config.yaml
n_head: 7
norm_eps: 1e-06
bias: "all"
init_std_qkv: 0.0207
lr_head: 0.00414
schedule: "cos"
doc_mask: true
train_tokens: 380100000
MLP neurons of a small language model. Each row is named by its layer, matrix (gate and up: input weights) and neuron, and shows model dimensions 298-425. Each number is 128 + 24 x the weight over its row's rms, rounded and kept within 0 to 255. Numbers have three digits each. A neuron's up and down rows have the sign that makes its largest values positive.
A block is one neuron, or neurons of one layer that tend to fire together. After each block is what it responds to, as a language model described it from the Wikipedia text at the highest values.

L8.gate27:145160132136118115123139125132092112157114146122066108095124125118152104132146113123117131113143116148180146102112121173123126137091131134185176151138135147121139089142129107113157118092106187112138170140080146147136073149141156149100124097111122131069157136122141156124129104131107113153148115137116081135125124173170102148120111127192145148174126083118194149103120121160095109103103
L8.up27:138114109124123175149159115130106157121123126146121130131141141117146132130145134168088126103145068120119082120126123090127092161162107122167124155147113100140145122145124119103115151190132106138112160129139122093102086099161115121138119118131108129136111074120187123161156141152172157110124155118128112138091132146144148164099125167157157135163127162170176142112081163152083153116118
L8.gate169:144121137129112107124141101151139145118103121115111108119133081130176113146133110120119165149127151112160130096109110157115128156138127090172095107133129107130130125132111192119177112122123119126186106112149132160141134108128117173169164109115102127157145119180189107154133133132116156118116096165116084165106101167122141104120176131154144183171102163124137120134137130120107098137158
L8.up169:123086120124113106123147113128128145097111119137134111152110140142109114108123115121107122141138110161132119141114141092133115108106117098157128156134112118196166088119146098113126098128139143127119122132114124113119109156138149126108141142088115109134150119139114129160095108115165108141082165134098152191117123140120114136148123156083137119163131111121135122119099096135153139141142
L8.gate1307:131116141135123110121169136146104124142157138170117155105111108144139125124165167109135139121124149096147111132096115165118127129109106139155109117106145149112133133141129120144111122168130145131131131152125130118152151105129164104139116107113090094134180111140110122086163125092143127085111168099081112115140129118122138145092089133111112106155090139138135104140128169150101133125140
L8.up1307:121169112123135140139141155111129091131108136123128136099117091082137155158123137118129147105109151129116129110136124156144144182134125107097115071174122116129117142153116105126113117118127107168128131113167076164133137136128168123081122093148153132145116126078117131147124160111101110124123116154140153173140126111139091140117101120094118091153168138144131123087093150171134109100170
L8.gate2219:076128126109140190138145107143106134141174142156149111148093143120082104120125125117147112153142144128129137128160095102140155177103158102146181139126143160140136146145128120113112111129156135123148121132114154131133136156139103104138132119151125172092122144096118130099140117125145078182068115091104101128086166148138136109152156143154128163126130115075170163152068097171084131123183
L8.up2219:157133148154151111119076138116110116134133139140153155097107129116116137112178074144129177130098093123111103135098107128118140126115068150135147117150134149110096098137134125126106166186098135143112109108149112159118164135101163080101131149137154112135155160136153169132116098088163131112116097122141127174109124145124157091100137125121082145129141125132099149093120126144137087118139
Coordinating conjunctions mid-list

L6.gate143:110107102147125125094137104118147124128136133130153164093152101114110107156143164167134133059157135151174100122092151065097162125116121098174119131111111132151124136145152125092127129131096123106156096107137149081137068082164105165142157163099108097172126123106094194159107185114100134141128074139129139111101127126112127102143096154128118145123155084125121162134163180124138094123138
L6.up143:122111126168172153120156136123118109101113140129165064121100111114124118152138126104107138093132154132172146114146110159190078121118090110135124127156164103132133101122133144084143131087154136119149133115117153134138102177096146177109162124111168135146166166093076124124134122179141152144087127094114126164161100098104107110130096115132126123103079163148166110141158151119107148118112
L6.gate303:126132148058131127140107161121149129133152155104088137103163145116133148151136149133128078168131131113132112144089159104099086140078111117154121089130120120118116157149117140115157108122152115065144134136130107127137125151144125131124125164157114117101120136107143176101126127070107132107085103151116132169140141144117141080155159081094114083127130111099141099146148162132126139156125
L6.up303:101119142131154106121079160128124145069152116106135153156144109123181110128150150139114136106113158127167114147103086149112099120110116102159130143150147101105124128126125103115130136129126143119147139131157179084111089155114094157149113099127135135105155119143146140141126174073100088145111126155147112182138135132141085064175201120113139129108140150118114107146151130119151133122104
L6.gate506:129130109113127108120116124112140120089124145128123064126195093133109127107094142143171102133136148152141115113110116114053123137056102150151157118130093156139157137114119144116137147126143105162107130125123102105113149119104130131089110117126143123112141151158112134172116181079128125174128151147159124117134093119085129151164170119153121137141112089153114088135118152114114145114082
L6.up506:106161123107125123150114138090097184133137097104141125135110168148082130132156184111112132102129139151119122140142140111138098133114112116105105152107132085175115124115107136096126100120134132121101145132133096094121140195101108143145153140111150149114175145132165120118125115146114154129112106132123139133133118146144136133090141107145126139103088085151124121153149108128075106157150
L6.gate566:115156164104113127152116108123086159125119172118116111141155088170146077162147163157165118123162125140186143134118100110095129193142157137135147096165140133103126132111132120133140141124131131132116117140147124115161126151080145112132143133111104134107173143141106198134123136093129120144137099109158111135157160095132080135128137107160123111130121102090156127112112137140136142111101
L6.up566:144119164110129123136067124151095146127123126133111094106143126150100123126121165118139154085167149130160140112152107141103139162125139092145134141114111145137149138125121133120154085151095081136090103120128145093128107120120143109145123139100122110140153119129089195104118165116114145118125116106162124167146190089142091128094148148125100121082071118111129116147141124160126134071126
L6.gate582:129158141133103155112080126106133103085109132154112099137156134130125179145145128118098113122110122166127098174112110107090082170160119114171112118136153117116132120160126099112118105134187106135113115101114145132144115118183098154144133121121112107139166085094138159167132123106148105169116115107132100155124169130122140112144154156113152119150099120098130126169104109129135110110118
L6.up582:110143124123118170130107116123118118121152109138132138097145148109114129128121122120056128109124144071134144173128115140112144220120145124149125133161131112169144124162116172118127109116145118116142131141158101098159130121151131134130112137115073108124151063116127164158086144094132125124139102121102098107133138083151098125158195159131145137138132120136145103136132156104105086117144
L6.gate725:090093146163122164129140094124105118144109137129121152086158095139152147098145099164117103147129093145125144111147113110107095131132158155101156129134169093144090121110126102097172134104143145096139098133149122097106116142098124103161167125134165110112131110124156150107141142127143118156132181111132181174116138139161136111153135108133099106096114107129138149126117083151121119126101
L6.up725:123136096187117105151100151124131119090146148128124120087109153090131117094092170096126124087133109085111161087163117152099103153123148166113128149145105124143148155118135131102150112157138172157134150123098131101133124136145140120142110122117155110149155122119080180097135113099148103165118118074148100091099147106111169102149103133086097102145112117130102146106133108103128101141132
L6.gate1126:133136181132134113117049117116134108132132132125140148077124167165128154142107163118109124088095154122121121127076164125085085177168098089110147162151133111076111150155142144112142150113156123113150127150133145128117112129119111141142172135153135115097145113085104120110131187132115115125130089121124130179132143199104131105102102127133161139137113138135154156125148136152117072164101
L6.up1126:098173123129144131118086165097105122073111143141157135139151149131093136143091112103096096099142149152144135101120145193124092104127088116117067138164139111123121110103087130119131123124131153127111114137147128108146111142129076156153158132124127137136084071105122127147177158083127144147123138184155136155161116145094109120128112157134132102129166165152105130128099135105125129131132
L6.gate1138:167174175112103117155119139125179140086134145118130130101142140114157167147113151105107123121125146096130137136107129109084098100111143092167126108112155083135162126123129132121124141140117097091126145101103118138128125110153107116072108147102136111130160109152141112156122109105156127119150106165131096158153142162101150127126182121146134107166115104140160084130139127120122135178128
L6.up1138:148190153097109185125110154105116141153137130119109146158124136105120139135145163104082090138132163124152195151126133117125128159134151135164105082121138130140097111111114159110122151101131093123136128120126100165099085132164142139130139120116145126081136112118137118136128116105119167136146140131130118131127109089127147087144167157099160136129094114168113102159125111116119132121107
L6.gate1144:100133114119109159168150130117112135119176117174075160138145114171111129162106125156170111128124096095136103078110161156112118169097116136128149108127103118160133098137122119155138090093111132099127087102176148083120138140130124138166103139142110166131152191111097167152159169109122120147098139155123120131125127104122109135141154104103155128164074122110154083141121158120148163132103
L6.up1144:138100109138133130160099098092146120101160144104124120125116131133114130137092132158137134118134142163136097161126125104099110152103126117135115135151127095155127165136116145141150126086123107125149083120125119104137090144129130139185143120109127132167117111130124156120140139109143066098145130096145125120186099124118139155135120116122132088098072089093194109146112131117140130155130
L6.gate1470:144116115103166139121123153141125103107116126130139186121104145114131110117124165124102154108094117110150140117104121135100132158157139108135112092166167107146106121147099111128106141123159150142154167148132105162145094094162098154126169133105146100070135145070159158189097164131095139098140077102099147174149141138129144116135166142095130137144131141127119134147127120180100160094114
L6.up1470:152085133140140098092114090108116165145147116113137090118082132143134104084120134154129183115130086119108111129099114104127148154118108137160143140190166146175144102136083110091148100144116165148133097113063182158111137140152139150100122161141127136131161134087113160129098146177154133141130118148144125126153104095111116153093141099105156125142112168141133134152106140120113135133122
L6.gate1506:094128117109085154151118086120106120133139124137118125138109123149127124093140141102135162121120111117187149124121151094102100144123136137126106131119140128112145113138138184151169167128070148097160137110125136126144124144101135109190086093102134134118183113101154120147165121175151125137174098102084100091122126143117103123135150108157103133136116123131141142118093189165099165127157
L6.up1506:112144136149109122140097127156129143118123089113131151099114109095191109132137097134155083120109090134110142114108107122103128109107142147142104101116140136121137102140193121082170140120144130098128152104116148152116104108139099175142129177119138133084202152141133147106075146173098145109138141140112099133116131119145129113127152116105169124128111168159159153113113103135131109127162
L6.gate1808:136109137119101149128101159111146110155146127131136107173086103128154098154108128104137124116123161132139163102131158125125136170133128127131123135125141128149115129138066123102089164138173144154126146148115125149109143103135113108105073137129097091142113102136147121106116153167089168118101121116095164121138108146127139103145090117120115122149157120085095146108134110170153084125161
L6.up1808:131159178110076122116105103151131151091131110116100140145129154122099131131167129073130116118129164134132105131106165129094132114135127127135128125118096097152125133149066194075133104164145152116129132139143080144155142109150145134112115127144125177127108140104147096102139140124121113099151072117118139118117144116115135147112141122105113104109151118139118127121143116132153086120113
L6.gate1852:118192135073088130120119157096104147094168129122141140107159128135135118122169137121118123122131144123145124113139106143118141138102155087148137152165135112154120141085130119145120113096170119110143138127136124102133141124122131149133131127092115074133130111150127149136173128128123098162074106145132116159091107140157138098146182108172122115121128088149152128165169100092137114165128
L6.up1852:147126139153161163124095129138166082137128128107081103128124092125098113105136176119132105106124143093088103103071154148098145146157111097142100087174117131154169136089142137104153132168158121118138077127111152129095142149116163137117139146134129119111199147140074146124143123099129136125122181122149138145142087143082147081153162097120152097131127150115177160126132126150169117138118
L6.gate2139:092099157144133127103098135146131110145131126172143153113150081102107171156129121110113122088118111122138143124120112121134123131141114119113106142161154141157145120163141184167141146089134131145139164103167143114157120120191111146119126148112056137125169095140154103180118112133156130158184110153118116156114128134112142126107167195144126092129108105095108103126101120111115112108089
L6.up2139:095088104118089109140139126142117098132122171148146143103141111088105111152130115142146146057126123119130121149136104150072117172126142111155145079140131172145156112141123160144161130128132135154164134111120122124128079123147147137101154142116098080139184130122148148177147115142144126169142096116138114128189124101110138120167133130097137123148112139151164121108077196108100138157099
L6.gate2146:107133126127149084123098157116122095103126143141115127138137112117114085108135149158166111113141147124123126060156097118127100127120151151142155167190121111117131110135117110061096121161164106190087135149147138087127125122118155106140176141136150113138183110113103121112153135119132088110097135109067155123107134138136126136103143125130146124110133065147072173148162101120124148099152
L6.up2146:146154156127144085179126150127184110155186104126088163125134123155146139132106081065143130111115097151146107137112147130087130181157148112111084110155112122128129115122082167150149117096153128128114139113154092115146128131111100139065129117118103135154135119176151146116123099148162122103137105121089101156120129157094150100102135126124118090120142139142148129090119127133188089101157
L6.gate2271:110146138127136128165116078098174103101129148144105133144129125151107142133147121116158158123161129130114097106167086171056108193105153136129159176142135129137137118107157142075145127147116122170140127136122116141173122110162167112090106118154107161132171120137189133102098145132130100126135168133124120160107140167138153152134161081155137084097124138146139124147090090104076128135127
L6.up2271:148104132122123116137107119119147103117129163133108144107131161157103132120079110144143138090134145136123140114129118147153110131110159118130183134121135141154159130158127085125109097126141100106099146147137110092188106139164112131090130084091125144124157134135168107099120150088111146126135094153172124151095123135154094161127168070155140093156160142129113065111156087156073188129097
Conjunction after proper name

L2.gate612:161128122081141125132145143113122128145102101118091138123164134107185156119158120149124143102134138148118154126167135144120138142098076114149129128161149151087127136153128125115134118166120120124100141130143159138149132115126129084114149122111105093109186182170088144132135142124110107126127116105146124161118123097139157079120149113096139127121115141120148122123165140103149129130107
L2.up612:117122117104133108095123141118170096122105129134095119135132173147127140156135091129048175140130152131125147189118131101105133182158118110167116109150149121096139130130121131092115133103109136146103145122134149104147102109159146128163193122138097125116124159179114143123107167132135128119105109094116151117089128142144134112123129140136153130093118139147147136151146108089108162127132
Coordinator after completed item

L8.gate404:131107118118117119153132107126161108088128149155113122135104132149096174120115108108129135118122097113112149156113126103161162137108095091168130137144139081156122110106170133122098116102148140120150113153123136139119116102096129081157130123118141120123094077121146108104155113114153154142128135150150116122121100120141168130100141150116152117169113116136100112101151085087063120147104
L8.up404:108105134073162142129149148176157131117152127112160067092123124119137145156169139150088144126141115096151138177145106105141086128149151103126170147145111162131154102134160157106110125094130164138156190161133153156108120111114157141128120091132117119108131137128111136144096153107133083101158165103162094136072131132100102105081074156134131156104150088126070104123134123163129098154124
L8.gate988:137150069124097124112091147112123065126119127121141066138137136157146129182139092133154124124115112103133092084162100132162143131109137090125120087153123086143107180143129128139119149117113131132113131111085163114138125130158087109135136084116162119137110156109145144064144149129122111069107142121145131135115120124150109147126118148148121130106105139177142131141135099106145155095168
L8.up988:120141127120139131133117125099092107109110124161111146163124137129161074144136160092064098119112086124170189171148200071154111095138112127123122113111097119117126138158125104094124129122116105098112135127174147139132119114121157149174116153137144124123148112155138136125112120132093137155169130130155117117158086154126114128083112104149115095126109155119128124145152120104104127125127
L8.gate1537:119100204101131155099153132079118103104116148108112104170123119127067114134151121158113115166107142111145176127134138121166132134110103115183145155123104103129108142112121125126153144119114136144112115133161140135088114118130116113156147113153165109118037130097123103125092125138123084141112114154138121097124138121126155104140094092121116138096124107118090149133169134129091110154090
L8.up1537:134144118137136099101137121109127135112128166141133114126149149120095102124111113128180150092099108157111119116151172121124132140120127100175121115107100139119098133137085152141156145091139137081131127143127107102112150127135159090100133110174188071117147134137158123157046167131151143089152132098150118128113148128142114156124097165153143128104150164147111085104120158117115118100127
L8.gate2323:137100154077140125089113100147124067172122165135166111147109121115141095104141121129125109160141138183129069087153122118135103084122131129114128141151130164094130127145140122114096132109133118104105138142194158140131129115137130139112129116091183117130124140087105139132114132156105121113142160094111137107077108130100168126108143130110141118134133136175101125108139124128095143119141
L8.up2323:104123147144163091109128094075091133114060106125147125120136171118144139135108122123129156120136163140120114139131121135095095112081166158142143120111122162121114172140128131156135147145174117119116132116150138124119145143112112132097136151126150123093138075126163112099112142126127114078112158094116132168142136082110147147108183180138117095107113124124118121129118108135086163123118
Word-initial "de" and "a"

L2.gate103:137143129121110136143133142126140128103112164071106110112128094048125123160104119202081123154131120114109151130126123095112108150097112111145148138123129160168121112106099115109166162137153154118138129180145147122135131120163148178106094111138132114156143106113124149149113125145164120140116113117106132137119121147181150165087115098150104129156092140138132082096138115168108142090117
L2.up103:100090128122138178162143122132133122166172096090131106125126133109085147174100138138107124138130138099118138159139098107090141102128131131137119095110098156113111104132132110121146145126159155137130159132128130136091095113106131117100106111135101100164088115103125161134113131135116179133148129129098099125104073134103143161129115086133103086130082128151128126104087138148102136120108
Predicative indefinite article

L6.gate41:085164107143125102095114093130142162105137134116161148131135119077150101080107145132180136139150196194116101107110165143140102156141134148140139141125123117199130150118132089119073123130130165139070115174140106166141110115143094133123100157132154116123070131126136120169119159118097143099098123113085083117116109140141099160148090130133089128101121130164138139115096140112144108095116
L6.up41:118105118140097161152155099100137134135133121159145100115147075150134146188139135151118118112113151149121162135114149124171124063141097132096136134118118135106091141151161132136143155123133142172152124156138108120081173132154115172107159151126123116115104114104121145147158104122116096131116121112125146102155140116138127154092116155100116115133090115123130116142114155117090136114112
L6.gate183:171110141133162125145131162135131110134142117134131141129155115182154151141120150132125167119109131097119114134134089138069154126117099109117132141130171104129124115119120132120108120062117115110109111156103165096173127132068155143157143138098092129154100158135102110122120167093104127127100134099122108139119125182146134126097107110120147133116131118113135107149120121117111145142085
L6.up183:136109099171148126127146168135116154079091094109144072124069130131167101121150108107090124148108110135142142134160174132129137164117159143146140128130146130152117168145101148108141112131147068112137111084108088183029127126090077163146119152151143080120142098145128068109135100096128141084107140136134126137182141159089106134105107137131105116111154155102106147137161168140094119114119
L6.gate240:139138129101144081141106143122065108134123122173156132171100133144099117138065143169152153096150150167116136164113085132071141124129125097179168090143131147092117107173130135138138136076191126109108119152118137139137111083123144135164161109129119134195078136139138143133121142121115132147103130118130120101149139115145152204123135136098150144121139134124114134145116097112086143152131
L6.up240:140156111109138097092107156102122135124077119154148124143141137145091125099118117206172132128098140132111134110121120135102147133106120127166108100088169112147132167098121089140132138135167125072127130150110135096171156134132121169132139090133137111155167127162146133090065097148112170146115140117119129104139139117117127143130104119133168144109115156118116131120137139104094125111113
L6.gate346:119082139120089130140159119153112101102105112092129093158124121119132135141081149142121126105097108115115164165092121106119139142121113105113107109128087150139116119149119133073120171102135179085109150143144123148155149150162139139126122072162157136188113164137130120111103131122150152165142147148122105160133131124116137164077096125126153095148144080086150143180092120126148133132101
L6.up346:082098104120171088149135146149105170102136157131167189127114136126131061124163156166130130138156130102138098164151128157113146119125118134123130132142174139110120103107088160144110124115137181107152118155150097110127139118124159100125116152165117142116122147109124113163108132095171144111125112173150145114139141169118114149117105107158116115164122154142109107152095112164118111182104
L6.gate356:100094131153128158110137121109155129099134176155128117132074156120136134155123137154142160133147141097120135156136115128147106164139159129126109155132110121095166128161122121155088150109124088077134157142096125103143125097075148127122124102109088105107099109115113109172160151130079129124122121088098153120109104134114124145069103178109128136115121158114117114137168134126086123142146
L6.up356:107102144159138104080160143109134129126082131147146092124150157126144124134118143140136111092107146115145122086074114141181128116176145136107105134118102155083153125137115148122147077117148077168150138107147134191165143106115136133192095163130148171117137127128101118117124120124106164119150110131114117133157121137113118158164091164144115119110109113148154111133101117121102130100166
L6.gate585:110128124140107154151137157121159150098134124138134131151143124155148116124122124098155140069145146109165126138155079102129144156131133093144103101128188106158191141156132116165110151143124156149118113162107113090148162123125104116115129109142139112102140097198118145112144137160122104171143160145130153128133177107135114126146120129118165115152125152123142155133167130081080106143190
L6.up585:130096170159118116117117167121111130138128132099149126125089120140137057125150089140129139115134129119139124130101128148146136124147138124095174162159106088108125128135098104147083117169137115101095117135155139146130116129096122143118154163123142122132092078167129134138129114171112159151100112148113115102163169129111132097152124112093141089106121143122152158126191126114118128166182
L6.gate754:128085101076126114075131124093144129098126129116152176124180147102083112153110135131130075107117126082124063100124134106172149107127175115145117128108105144105102176098157146163110114105104103121120139135134140159118158127117128152141087154066112137143123104171120152127079134127094151143117161144119129107066125121146106197119102118164111124153131093163119100145121172175175131155134
L6.up754:142120139072137128114106188124088124103142128144159130163117107092088130163119139142136095136113110089106166108108130135131180132141143131096141144159113116148080108154084158180123107147101137129125120156146150162126133138115144177125089142100120129150171106095163142114093103145131130162102134158122131118116102158105098167143115081112157082147124114165108135095092148147144134157126
L6.gate941:167120158141135119131140146105127124155133135083151164161109106132143151100134157137099114114153153085118117158097090138105140140071136142115157106119132117145146122115108090136181113128169159143111142143183120130178086095154133123103157136096108115141139164125150133125147126117086177147090159106122102160132101085175121148111128117134094129079147139145103133112154154101068103133162
L6.up941:163122139139160125130149097105125132144154131139134136190145125132134108122145115204144100130113157101119128147145148167106120145084140161165155113117147122128093124112091133141113122090133152096153107170142118129171100111169146176128111108136095118118147118077077170160146083052102169151191100120117134117167097118092172163087136159113126151161149118153084125144097151140109117123188
L6.gate1071:136110160133062105123113093104133131093077133143166115091169178110152135203112115128168132125118148167153118145133154134099136090119107129128131137144135126104135104147123161166084121108159112164120181121142120142148102172138182154138092112091102148126106125145113106100113136151100104119113173102123142097098140137143139152123098097126178124141111119108142085092111124104102151121163
L6.up1071:154080170116116130137098161096135140137155113147156134133139119142137120148134134148141146097131144159147118082165133146110103143145109099094110183096140141089145137120103140113140131141137123110131127151131128115167172073105158142121114132111161161097119110150098075156097148133114139152131122132166175125103157149154110147126059102179122125147165084139128105151120134091119121107114
L6.gate1353:150076128109142120121177149117087121109095109148114159116172122106137134090130109141140123103117140132159132113084090115131144121110126119144166147095113140102087150130103103141078106112118102083069118140106099104092159154138106164178126125104137148133126134086112074107126135074151115134149110136091154126189127187162123142102125115120120155108127130151113151100107138138108130146064
L6.up1353:112115154148159089127148123066104115139137144164143179124127117115071113114152094153127133134095139126150080103087157156128149122134085113086132172114122091133109124113142126120102128155145127129097159150138114157141170145131114151101157089125128105130111104151149115115122159129138151114143152171141148109099150132127102148154133171129064149161076124128108121083138160134151138119107
L6.gate1436:082103115146105114129110147152135123113109115146097121153104141125126112106116111146156131111150135108186144136119087123098097176154155108120156117120138118116120134157081174123151185086156128089124102117140131141134124111151126117102112111122118137127125168110127136137136162111162088124081093154145147119136100142111141112138100132138131123158147120109118119130146087097124118177115
L6.up1436:122154130161081132097129104108137062093112135106124135138090103084111138144108104133102119088124167136124089163076119139170124131130119125114155108117167122127144102129114094133114115150177131145135148170134092119139083143128110160096125148107140124118119115127165127113152132094104133131135176146132106149102093144135148136105082113101115093150115133145174136149184131106138111138159
L6.gate1594:139168160129090108146124093078157139052178171122134047113131139108185121077140151123129151129140153129140159132156163115145165111164135159095130121121133154159126127165110130134094123141097129133104138119121118128179180107155130124110125130139165123115098122111126105122122152113144158128167140139096151170124138127133152121085133133143124126150144152084123101101142132105111135108158
L6.up1594:127142119108141099102139139100143119137170161115127092104094130106184150092160140119096142134130132147072123145136145104141131140151114132124102148165122115157148106136114148158130126115119161154113128103132139123114131122130172104098096131167155133074133097139163100149093187107121126116165135140143108142176100142176148124108098102128103122151146130102113162108094137161094165116167
L6.gate1615:126119129092110111106088152143098148154154093136143131137128123127107161135115121113135086112141131157125120140148121130151132100135104103138149135112136143138131116140147160163128158133123136114136112155134136062139143118123160129119109127110137126126088130155133098065138154123092147149121112144116159109121111164143152117072102135159125093171144118140153141154074137136126119126081
L6.up1615:128078118128119111106165101166146133136102126114120141118106153136095119130128110142138119089196147115124140083114150120137157165102152125152159126113117121130124152122143144137146122108167085125109108140149143152161112138123134156176155149164125138098156129137135159124137139122118129153128129129109105126176183099120087124087148120180100097123134109094081124124128134101105170101095
L6.gate1801:181107160128102130144120132093129163147160120115144116124094137128135081120109136128151161099144127109157107111104151117124126151114128132086145159124104112100147121131119122166055132119113150131138171176140196144133139102173137119131142143139113119111139100171150133088141139142139124136140092112116115164161098097104121087120145120156107116155097153130133126133096136120166128140106
L6.up1801:141118153092125095162111144131135133155142068167126119142154122141103148138155078123137142110134137135159121134173118146098123171152149124139118118151160132089133134119113144146073132134123145098169181140115102162147133125130137153100126111119165119125117119148143117087172130130124125141092122124108121150077121135164130142093084125123158109142132129122154116116143129088110082129139
L6.gate1978:117110111137141131109083152118140102141138126136131124116134164154136142169124110138120124129132149137097147182121131133108138165164104115161154104111129110078160130133136119103105190116160102139155111108123127164147113133136083142141156155126134131140140143166130101153141067128121155142113133130158139126152095062185123151118087109097094136126139126149142103119116126163100110174099
L6.up1978:133065094162153127103110133144126135137108138118108147120162093127124151114108152147131132131142140098163123110102124118145134105113175120131116098170100098137096133125136139138115130152123129163146137117153121101123061158102120103139130160106079151127150106108166181138138104125135105177107114121155145130110133095142126095098165153092188108126133137129156130108128172146093123158146
L6.gate2074:139105112132110180143113125112139140097174104165162104115122128106147114157162158155136155112116136139105159134162085142126107129179082129175141101097127077115137110109118152120114124077143166107145125113124084118082135155127109124116120165151098130131147139098142144133118140112184171079137114112146160106118115163134119162143094121200141147123125126173143115134152156129123127095133
L6.up2074:155172097179094132127080129130105135116153111183125093125129109117159117144093106147105170125142119156129135132132125129129143152105127150115147140162178113127121128118150111112145102147132129166148132161101151151097174092108156108122066131118125115152113136104188067113117122142125111139147175119077114114142135166079158158085112132092146121155111121130123147095140156100140138156163
Noun-phrase opening words